MLP neurons of a small language model. Each row is named by its layer, matrix (gate and up: input weights) and neuron, and shows model dimensions 0-63. Each number is 50 + 15 x the weight over its row's rms, rounded and kept within 0 to 99. A neuron's up and down rows have the sign that makes its largest values positive.
A block is one neuron, or neurons of one layer that tend to fire together. Before each block is what it responds to, as a language model described it from the Wikipedia text at the highest values.

Description: Capital K word start. Word-initial capital letters, mostly K, beginning a split proper noun or name, e.g. König, Khalil, Kuban, Kofoed, plus F, Sk.
L6.gate125:50 56 53 67 28 53 88 71 42 70 80 20 56 37 53 46 68 63 45 44 38 33 44 43 49 55 56 69 47 69 42 49 68 47 62 63 63 47 58 49 35 47 59 53 37 49 88 48 29 38 13 68 61 40 39 40 44 40 24 25 48 34 35 61
L6.up125:43 50 41 49 24 62 29 59 68 38 28 55 38 45 50 83 62 05 55 62 42 36 54 69 47 43 69 34 37 63 41 48 43 36 54 37 52 35 25 26 30 72 51 51 62 28 36 49 28 59 61 33 56 60 77 43 76 76 73 59 33 38 59 43
L6.gate298:49 33 62 77 44 53 60 63 15 62 53 18 28 57 38 49 64 47 73 28 74 52 52 29 40 43 37 59 37 23 56 57 83 51 52 59 61 25 47 59 38 60 38 35 64 61 69 80 39 49 52 42 31 63 30 50 65 65 63 77 55 69 57 74
L6.up298:70 55 54 60 37 45 50 78 33 43 58 24 15 37 32 33 60 49 72 17 75 77 38 26 42 37 51 51 59 16 42 57 53 33 68 56 47 26 34 52 66 51 39 39 66 68 34 63 30 52 45 34 39 82 49 46 38 52 73 69 18 35 53 55
L6.gate366:36 34 72 57 56 50 52 29 60 72 78 70 55 52 50 33 60 54 49 48 47 42 42 61 54 56 77 61 51 84 46 44 70 21 33 28 59 45 52 38 38 83 36 41 42 46 48 43 25 79 40 59 27 49 62 21 72 31 53 58 48 44 58 51
L6.up366:38 60 34 44 74 83 41 62 29 56 44 21 54 55 57 52 61 57 47 79 77 26 49 37 54 35 52 64 47 61 21 42 53 45 75 66 74 82 46 70 40 72 41 29 37 38 43 39 53 62 57 39 43 64 39 41 46 51 78 56 59 58 45 26
L6.gate841:32 75 65 50 61 47 50 43 24 45 51 53 42 76 48 61 52 51 54 76 36 66 65 63 60 03 65 46 52 31 48 36 58 79 60 48 70 55 54 48 58 38 41 41 42 69 39 43 53 46 86 74 58 72 21 44 40 48 67 58 48 58 20 64
L6.up841:63 59 42 35 27 49 48 28 34 51 55 89 29 64 34 56 48 59 46 60 39 50 28 58 47 60 79 54 12 33 55 39 48 34 68 60 49 44 58 63 52 28 42 36 20 47 53 49 46 68 41 32 54 83 37 48 26 70 64 53 60 62 68 28
L6.gate960:56 52 59 36 50 62 39 29 72 54 49 42 55 73 40 55 33 66 52 39 63 31 43 66 47 77 41 39 51 29 44 43 54 30 60 56 82 29 53 74 40 69 55 18 50 45 56 26 60 56 26 50 35 47 50 49 52 51 29 23 44 81 67 43
L6.up960:49 87 45 53 82 63 70 35 46 47 67 64 41 60 68 67 59 52 69 48 50 24 74 54 61 26 44 61 68 38 44 42 70 57 73 40 44 38 62 26 57 59 57 21 48 27 56 32 54 39 39 52 37 52 48 27 50 49 45 36 76 69 54 37
L6.gate980:64 39 37 48 52 45 58 33 61 72 82 45 48 24 71 61 49 48 58 64 65 40 46 49 46 61 49 25 65 66 61 49 77 64 59 58 60 50 45 33 48 69 14 33 45 36 72 44 63 80 65 37 58 78 45 44 52 45 48 54 52 69 27 54
L6.up980:36 47 62 55 48 47 36 72 54 51 56 67 18 46 47 44 47 48 68 54 40 61 46 43 47 26 33 51 59 44 41 50 51 58 54 28 80 49 76 50 67 49 71 66 31 53 50 80 56 88 56 43 25 46 32 59 50 45 53 42 54 54 50 44
L6.gate1145:47 49 33 59 43 66 64 32 52 58 58 59 72 54 70 59 53 60 71 49 45 45 70 58 40 31 68 43 58 46 42 59 48 28 67 59 61 50 71 85 28 40 56 55 51 42 40 40 37 63 49 63 35 55 72 63 62 68 46 47 51 67 63 33
L6.up1145:78 56 61 54 64 57 58 63 35 63 50 64 32 53 49 41 50 68 36 40 51 64 35 57 56 50 50 65 38 32 60 48 55 33 35 47 30 51 28 40 63 53 40 43 67 12 37 22 33 42 37 57 72 37 08 56 40 51 28 32 45 55 62 28
L6.gate1490:78 39 59 40 54 58 36 64 62 57 64 67 42 52 51 42 54 56 36 42 55 65 46 63 34 39 33 41 22 69 32 45 47 54 39 30 50 54 53 16 29 62 75 35 33 62 51 63 46 70 55 49 65 35 59 49 56 71 49 79 35 82 55 73
L6.up1490:19 23 58 67 56 34 43 57 14 47 64 55 37 41 43 34 50 54 45 29 35 30 58 38 28 37 47 61 33 36 62 56 63 24 39 49 39 62 63 49 32 68 73 40 48 67 27 58 44 34 45 72 47 54 45 32 63 36 53 43 37 34 70 36

Description: Mid-word and byte fragments. Partial UTF-8 byte tokens for special characters (zero-width joiners in table scores, ğ, ī, Cyrillic), and mid-word pieces like In|stitu|tion, Ac|tive.
L6.gate242:67 65 34 51 27 28 20 52 87 44 45 62 50 63 42 75 46 28 58 33 79 44 56 39 34 58 38 39 42 59 63 70 68 51 52 61 35 63 31 57 62 46 35 45 58 44 55 72 65 32 31 75 40 38 57 54 35 48 21 38 26 62 63 58
L6.up242:29 55 90 63 32 38 39 61 51 71 50 46 42 46 37 65 55 71 50 36 29 38 68 47 60 50 66 38 56 54 77 46 62 50 55 47 51 36 41 23 48 53 71 26 45 71 54 54 63 55 48 47 59 67 50 59 57 48 25 71 55 53 25 71
L6.gate564:48 31 55 60 28 36 59 76 77 51 25 78 45 63 48 35 66 64 69 49 53 82 50 33 36 56 49 49 50 55 43 45 72 43 54 48 37 57 44 45 48 57 17 38 30 50 57 44 30 42 50 53 49 55 61 67 45 23 59 42 37 69 63 53
L6.up564:44 66 41 39 53 38 53 33 35 62 56 66 57 56 46 62 21 64 36 82 61 34 57 51 24 28 48 66 35 64 72 44 75 59 60 39 45 40 29 43 69 46 45 40 56 62 68 34 37 57 49 57 72 58 56 45 48 46 43 56 57 21 35 80
L6.gate697:40 54 63 47 43 62 49 48 48 55 57 45 55 45 34 59 34 53 59 46 73 47 72 46 53 59 73 56 49 66 46 65 57 61 63 35 60 41 63 41 76 45 47 32 77 72 45 87 81 61 38 43 40 56 63 44 16 46 48 55 50 38 68 80
L6.up697:61 40 70 25 48 59 29 53 45 43 58 79 56 53 50 43 46 74 84 60 68 45 57 55 48 23 42 45 66 36 41 65 56 48 63 59 59 27 73 43 54 29 46 40 69 59 36 86 80 67 51 34 37 24 60 36 30 49 66 54 60 69 70 65
L6.gate815:28 56 42 33 64 36 48 62 59 56 37 63 50 69 22 36 34 50 65 46 38 75 44 62 61 80 53 59 58 68 34 41 53 44 26 33 24 43 22 63 53 22 54 45 41 60 40 72 27 19 58 35 80 45 44 47 48 40 67 81 22 28 63 44
L6.up815:46 49 73 47 58 59 24 74 63 38 62 31 33 63 39 43 32 34 25 48 75 62 33 38 70 52 65 51 39 46 56 60 38 66 66 18 50 54 36 30 59 58 50 51 57 34 55 59 68 64 48 45 43 63 46 39 81 41 39 45 56 74 26 48
L6.gate821:48 22 32 28 52 34 45 62 59 50 45 51 60 68 57 47 50 36 47 45 47 45 36 45 60 65 28 46 35 44 48 58 32 22 40 47 51 73 56 08 37 40 50 35 39 51 78 33 49 23 51 63 52 39 65 50 45 48 34 43 28 45 29 57
L6.up821:44 26 65 32 52 48 49 39 75 48 57 46 59 65 61 69 44 45 33 40 57 44 37 48 39 36 48 89 45 47 47 60 61 62 68 51 56 78 51 65 46 49 50 32 65 51 54 01 69 59 51 56 56 53 62 41 31 21 37 52 71 51 36 39
L6.gate1143:45 45 50 58 55 66 56 55 55 44 61 41 52 73 53 59 67 65 51 28 47 54 49 62 43 64 76 66 58 43 81 76 40 37 90 48 60 52 36 25 62 59 60 39 39 19 47 41 40 55 31 36 36 41 95 21 51 38 32 39 52 55 63 70
L6.up1143:29 70 71 77 36 61 72 51 48 54 24 65 56 48 38 57 41 79 43 38 61 54 46 51 17 59 74 38 56 61 47 64 73 47 27 52 35 66 33 47 50 48 43 80 45 52 67 64 54 42 55 70 77 57 49 54 32 48 53 81 66 49 59 59
L6.gate1201:32 32 72 52 38 18 67 37 66 42 51 37 53 80 55 68 51 75 50 75 50 41 42 39 34 47 50 62 59 77 76 16 67 46 53 40 49 45 44 37 59 49 70 56 59 42 61 57 42 56 47 50 60 62 66 72 66 79 41 60 39 56 26 77
L6.up1201:46 68 54 37 43 55 34 47 64 99 52 53 49 45 35 73 52 27 42 44 32 81 49 71 71 46 62 35 35 51 40 57 46 49 65 57 48 43 58 52 54 41 42 45 73 40 51 53 37 46 27 51 59 57 69 63 10 50 42 37 42 52 40 44
L6.gate1317:59 33 54 30 33 49 36 65 68 56 64 38 48 81 42 50 55 63 53 16 69 52 17 50 45 72 60 50 39 28 58 54 33 54 54 48 42 56 51 54 40 53 57 47 73 52 47 40 55 43 55 51 36 35 44 47 54 51 41 43 58 61 39 65
L6.up1317:24 53 64 55 24 52 54 66 88 54 56 49 32 79 49 57 41 60 28 35 47 72 50 71 42 57 61 55 44 50 68 56 37 55 42 78 43 50 40 52 51 54 58 53 39 43 56 52 62 48 45 36 49 64 68 65 67 60 42 18 57 71 29 75

Description: Mid-word continuation fragments. Short word pieces inside a longer word split by the tokenizer, right after the opening fragment, such as p‑and‑emic, Sans‑k‑rit, up‑gr‑ade, s‑op‑rano.
L12.gate1049:47 73 18 66 80 45 69 75 39 69 77 66 45 50 19 28 49 44 47 50 32 61 62 52 79 50 57 57 71 25 74 53 57 57 49 44 46 67 17 60 45 43 34 50 43 69 69 49 59 58 45 26 80 58 43 57 61 42 44 54 52 65 54 52
L12.up1049:50 75 44 47 69 44 48 39 43 39 38 35 72 50 45 36 41 65 76 46 38 39 38 42 47 28 59 32 70 25 79 38 48 30 71 44 66 75 62 30 33 76 72 22 20 59 67 60 51 44 36 57 56 23 75 33 50 39 53 59 69 54 54 57

Description: Sports statistics tables. Cells and headers in Wikipedia stats tables and career infoboxes, such as the Apps / (Gls) slash, SPG, Total, and High rebounds, plus "played" in game counts.
L6.gate201:17 66 73 21 52 50 50 42 54 71 50 33 37 38 73 60 53 40 18 51 47 55 31 23 56 58 42 37 27 62 59 45 53 47 75 54 19 69 51 56 41 44 18 51 34 43 38 44 64 35 87 60 39 71 38 58 67 36 71 58 59 53 41 40
L6.up201:42 34 58 73 60 60 69 28 31 51 18 55 45 52 43 48 40 52 52 31 32 54 43 58 48 61 81 56 21 85 66 57 50 24 38 49 59 35 21 42 23 71 53 55 68 47 49 55 31 32 48 68 62 64 69 42 53 44 59 70 44 64 53 51
L6.gate235:42 49 60 46 77 73 61 47 48 54 58 64 41 50 36 39 56 84 67 46 37 52 45 55 47 62 48 49 71 56 54 83 36 36 62 46 27 44 71 51 53 49 63 08 41 13 49 55 45 56 51 66 61 49 64 50 88 25 46 38 39 41 54 57
L6.up235:26 42 71 39 41 20 71 44 56 48 67 28 44 58 90 26 39 72 82 32 60 47 41 13 52 62 43 56 46 37 54 50 57 80 47 38 81 53 64 43 45 67 40 59 61 53 73 43 40 64 64 28 52 64 42 43 57 74 65 83 41 41 50 60
L6.gate411:50 43 59 38 32 45 30 61 60 43 40 68 79 39 58 48 45 79 60 60 42 53 33 42 46 44 45 53 18 40 44 62 27 75 65 41 42 77 59 77 54 31 43 44 51 87 54 62 65 47 72 46 55 39 65 56 33 41 55 56 44 44 35 41
L6.up411:47 58 15 40 40 33 65 50 56 46 45 54 67 35 67 38 60 55 42 54 47 53 59 61 43 66 61 71 40 71 54 47 49 77 46 44 74 50 44 38 52 29 53 63 59 51 60 21 63 53 81 70 77 34 35 30 41 50 41 43 64 16 44 48
L6.gate1050:52 13 57 22 30 39 34 80 63 59 44 52 55 47 30 43 67 58 54 65 49 18 62 36 64 36 44 85 39 71 19 61 26 58 58 52 68 45 47 53 41 23 34 50 44 29 42 19 60 50 50 42 49 73 50 28 44 49 49 51 34 67 40 49
L6.up1050:40 24 32 38 56 48 72 78 55 37 28 23 40 48 56 30 57 73 34 66 36 28 65 41 68 55 41 41 25 68 37 44 51 46 59 41 52 45 58 43 56 55 30 47 44 43 11 67 48 50 53 62 31 49 65 29 45 27 57 34 55 42 25 66
L6.gate1088:13 32 61 46 63 44 58 68 62 66 77 45 50 67 46 34 40 57 35 43 56 37 61 63 15 73 67 40 67 39 46 62 40 48 44 53 42 43 43 43 49 60 53 24 82 59 26 69 46 43 57 64 28 61 49 38 59 50 42 59 57 86 32 40
L6.up1088:30 46 69 56 61 68 55 43 38 67 33 63 60 66 47 22 51 44 34 48 54 22 47 37 72 40 52 65 54 72 61 47 62 43 99 21 38 46 50 50 55 60 17 31 56 48 47 38 68 69 47 55 43 77 64 18 56 62 64 42 46 67 55 46
L6.gate1290:37 62 63 29 44 28 42 29 42 40 53 57 78 40 59 73 59 61 40 42 47 53 74 28 28 44 50 58 76 79 46 38 54 51 41 05 45 54 29 62 35 54 64 37 24 51 15 55 41 51 73 54 24 41 33 47 61 56 37 66 70 33 69 54
L6.up1290:46 61 52 49 63 68 81 68 77 51 68 39 76 50 77 43 37 48 43 43 48 59 56 81 49 67 41 00 93 45 25 81 43 44 73 51 67 33 62 49 71 46 24 40 95 58 38 63 61 31 26 48 27 32 62 61 51 48 22 45 67 65 61 53
L6.gate1333:27 35 79 42 63 70 53 59 48 40 49 52 57 61 43 34 41 33 39 54 53 48 33 46 76 46 44 47 19 64 59 56 63 48 45 63 60 69 74 40 55 60 46 33 61 48 49 49 46 71 42 40 42 70 52 23 77 63 59 58 62 64 40 59
L6.up1333:44 47 73 36 39 27 70 49 50 55 43 58 76 35 98 55 43 48 38 22 59 19 47 12 54 50 46 46 56 65 62 53 51 37 54 78 43 71 80 51 75 30 44 34 57 58 41 56 36 75 57 49 60 57 45 52 61 38 46 60 54 55 33 60
L6.gate1427:66 47 48 70 75 31 53 52 60 50 28 44 75 80 41 74 59 74 50 65 38 60 55 25 21 40 60 42 48 58 58 57 29 72 78 39 55 63 28 68 63 47 34 17 50 21 36 58 50 47 16 55 43 17 49 39 57 35 28 69 45 55 44 56
L6.up1427:50 71 47 64 64 47 49 67 48 34 61 55 69 77 39 68 38 86 41 55 52 62 54 75 80 64 49 62 56 21 17 49 26 54 66 60 46 48 24 50 48 57 31 50 50 44 58 43 67 23 42 62 50 59 31 45 52 68 56 21 37 44 50 51

Description: Word-initial "str" fragment. Opening fragment "str" of words like strongest, strength, struggle, strings; more weakly other opening pieces (K, Char, Bel, cont) and scattered common words.
L9.gate349:55 57 52 32 38 13 35 94 55 13 34 66 45 33 53 74 30 49 35 63 84 49 34 25 33 53 42 54 57 62 55 69 58 67 31 63 41 56 51 43 55 29 53 18 31 29 43 61 45 59 56 34 48 52 40 47 51 38 80 96 64 51 36 36
L9.up349:20 49 49 46 28 65 37 66 55 62 35 47 49 55 51 69 36 64 54 39 30 39 80 39 65 77 61 49 70 56 45 54 50 70 44 71 42 60 50 42 52 47 53 33 51 62 52 49 34 72 51 64 70 53 78 73 54 50 75 33 42 42 43 72
L9.gate358:64 67 32 47 65 31 49 43 57 57 22 42 59 41 40 60 57 42 39 43 56 25 50 66 44 85 60 50 43 54 66 50 52 29 64 66 39 57 67 77 50 27 36 47 35 52 81 53 49 65 70 46 70 56 57 54 57 53 69 32 43 33 39 67
L9.up358:73 64 42 74 45 49 85 57 35 43 48 57 61 11 50 50 62 57 42 48 64 40 32 36 73 48 49 22 65 40 50 29 45 23 60 35 55 38 61 73 34 57 52 53 15 59 63 45 32 47 43 29 49 61 32 39 61 82 42 55 63 37 46 53
L9.gate839:43 68 87 56 63 85 64 56 29 62 55 26 45 38 53 73 31 76 53 34 33 65 19 63 47 72 73 37 71 73 47 58 61 38 39 50 47 53 60 53 32 51 65 34 44 70 33 71 56 39 18 64 71 47 61 50 68 39 52 50 56 37 49 48
L9.up839:59 67 20 37 84 65 67 45 38 38 40 52 54 42 55 86 62 92 40 64 41 12 50 55 53 83 65 72 52 75 47 87 63 17 38 69 34 54 25 36 47 48 57 32 69 36 30 74 38 58 36 49 22 41 61 34 35 57 44 39 68 50 50 35
L9.gate1028:52 68 43 41 45 73 50 50 51 44 33 50 45 35 52 42 51 54 27 53 58 75 62 53 30 72 43 39 55 57 56 84 49 47 51 80 36 57 40 51 44 26 52 60 73 72 31 28 38 57 58 82 40 41 49 70 46 24 61 58 62 65 49 63
L9.up1028:60 42 40 77 93 33 19 47 46 59 46 52 33 52 62 67 52 62 59 55 78 64 49 70 46 45 38 31 59 30 18 49 58 64 32 78 53 51 64 46 42 44 50 48 68 53 37 62 65 48 27 24 34 32 51 62 52 36 39 67 46 67 64 70
L9.gate1162:53 29 50 54 38 45 51 53 27 46 48 35 32 64 37 69 35 48 56 55 99 17 52 24 49 36 50 32 33 71 28 33 34 57 65 32 80 71 49 68 55 20 57 62 39 18 44 71 56 38 52 66 41 67 41 38 78 38 61 54 57 38 41 51
L9.up1162:61 58 47 74 60 50 54 23 43 58 53 38 43 62 43 23 74 46 68 39 45 43 63 40 24 55 58 53 39 65 47 49 49 39 36 30 50 55 42 43 24 64 53 77 28 55 46 57 51 51 76 82 43 37 28 41 54 41 55 45 58 62 36 97
L9.gate1353:66 37 41 36 23 32 59 44 65 58 48 55 49 49 49 53 54 41 44 36 40 36 53 56 48 49 32 19 43 60 29 58 52 45 64 94 26 68 54 50 61 39 52 03 44 70 61 64 60 72 64 60 50 68 49 72 63 29 51 66 32 55 34 37
L9.up1353:33 52 49 47 50 64 45 33 47 50 46 57 48 44 47 43 39 45 32 37 33 48 36 35 65 73 31 68 44 60 67 81 56 57 53 47 45 61 51 52 41 76 32 45 39 54 41 30 29 60 23 40 48 79 50 54 56 47 65 56 64 45 75 72
L9.gate1478:52 17 52 60 41 33 61 64 72 46 66 69 48 63 51 50 36 62 61 27 46 46 15 62 63 75 59 30 35 47 60 58 50 34 33 49 49 75 43 57 28 33 25 49 43 28 45 37 80 32 84 58 38 55 52 57 32 78 58 55 20 66 45 27
L9.up1478:53 37 40 69 38 55 63 51 46 31 40 59 50 55 60 48 24 76 57 28 69 42 30 40 61 63 68 32 36 35 67 47 29 21 42 45 78 46 35 40 51 37 58 34 59 64 38 33 42 39 52 26 41 33 69 42 43 65 54 72 30 63 54 35
L9.gate1489:33 49 48 34 44 32 36 58 75 57 66 45 57 74 05 32 67 19 67 25 38 46 45 71 54 41 58 27 40 40 29 47 15 47 70 43 64 80 34 24 68 65 74 43 29 37 52 50 48 58 54 53 74 46 32 52 24 36 26 63 44 28 55 34
L9.up1489:60 66 46 53 90 44 77 52 53 51 43 57 40 64 53 44 66 51 57 41 44 60 45 30 38 45 26 59 43 49 71 50 37 65 51 49 45 43 37 43 68 60 82 69 40 48 65 44 11 33 67 79 38 45 47 49 65 47 42 64 36 31 53 62

Description: Mid-word fragments, March. Word-internal continuation pieces, strongest for "ch" completing March or marching, also pieces inside names and words (Gal-ile-o, Wil-k-ins, b-omb-s).
L12.gate1214:66 69 18 21 25 57 52 48 85 36 46 40 50 56 40 48 55 32 25 45 31 47 48 42 38 59 64 51 63 66 31 49 40 50 73 37 62 55 37 42 57 49 62 07 53 69 44 38 49 69 55 36 20 56 14 65 44 60 54 70 44 48 48 69
L12.up1214:49 49 34 38 62 72 41 42 61 60 36 65 43 46 47 54 55 62 45 53 45 35 44 29 63 45 42 46 43 61 54 51 51 32 70 43 47 27 43 45 40 56 32 41 53 63 56 57 76 62 64 27 28 48 67 46 43 42 49 47 39 66 47 59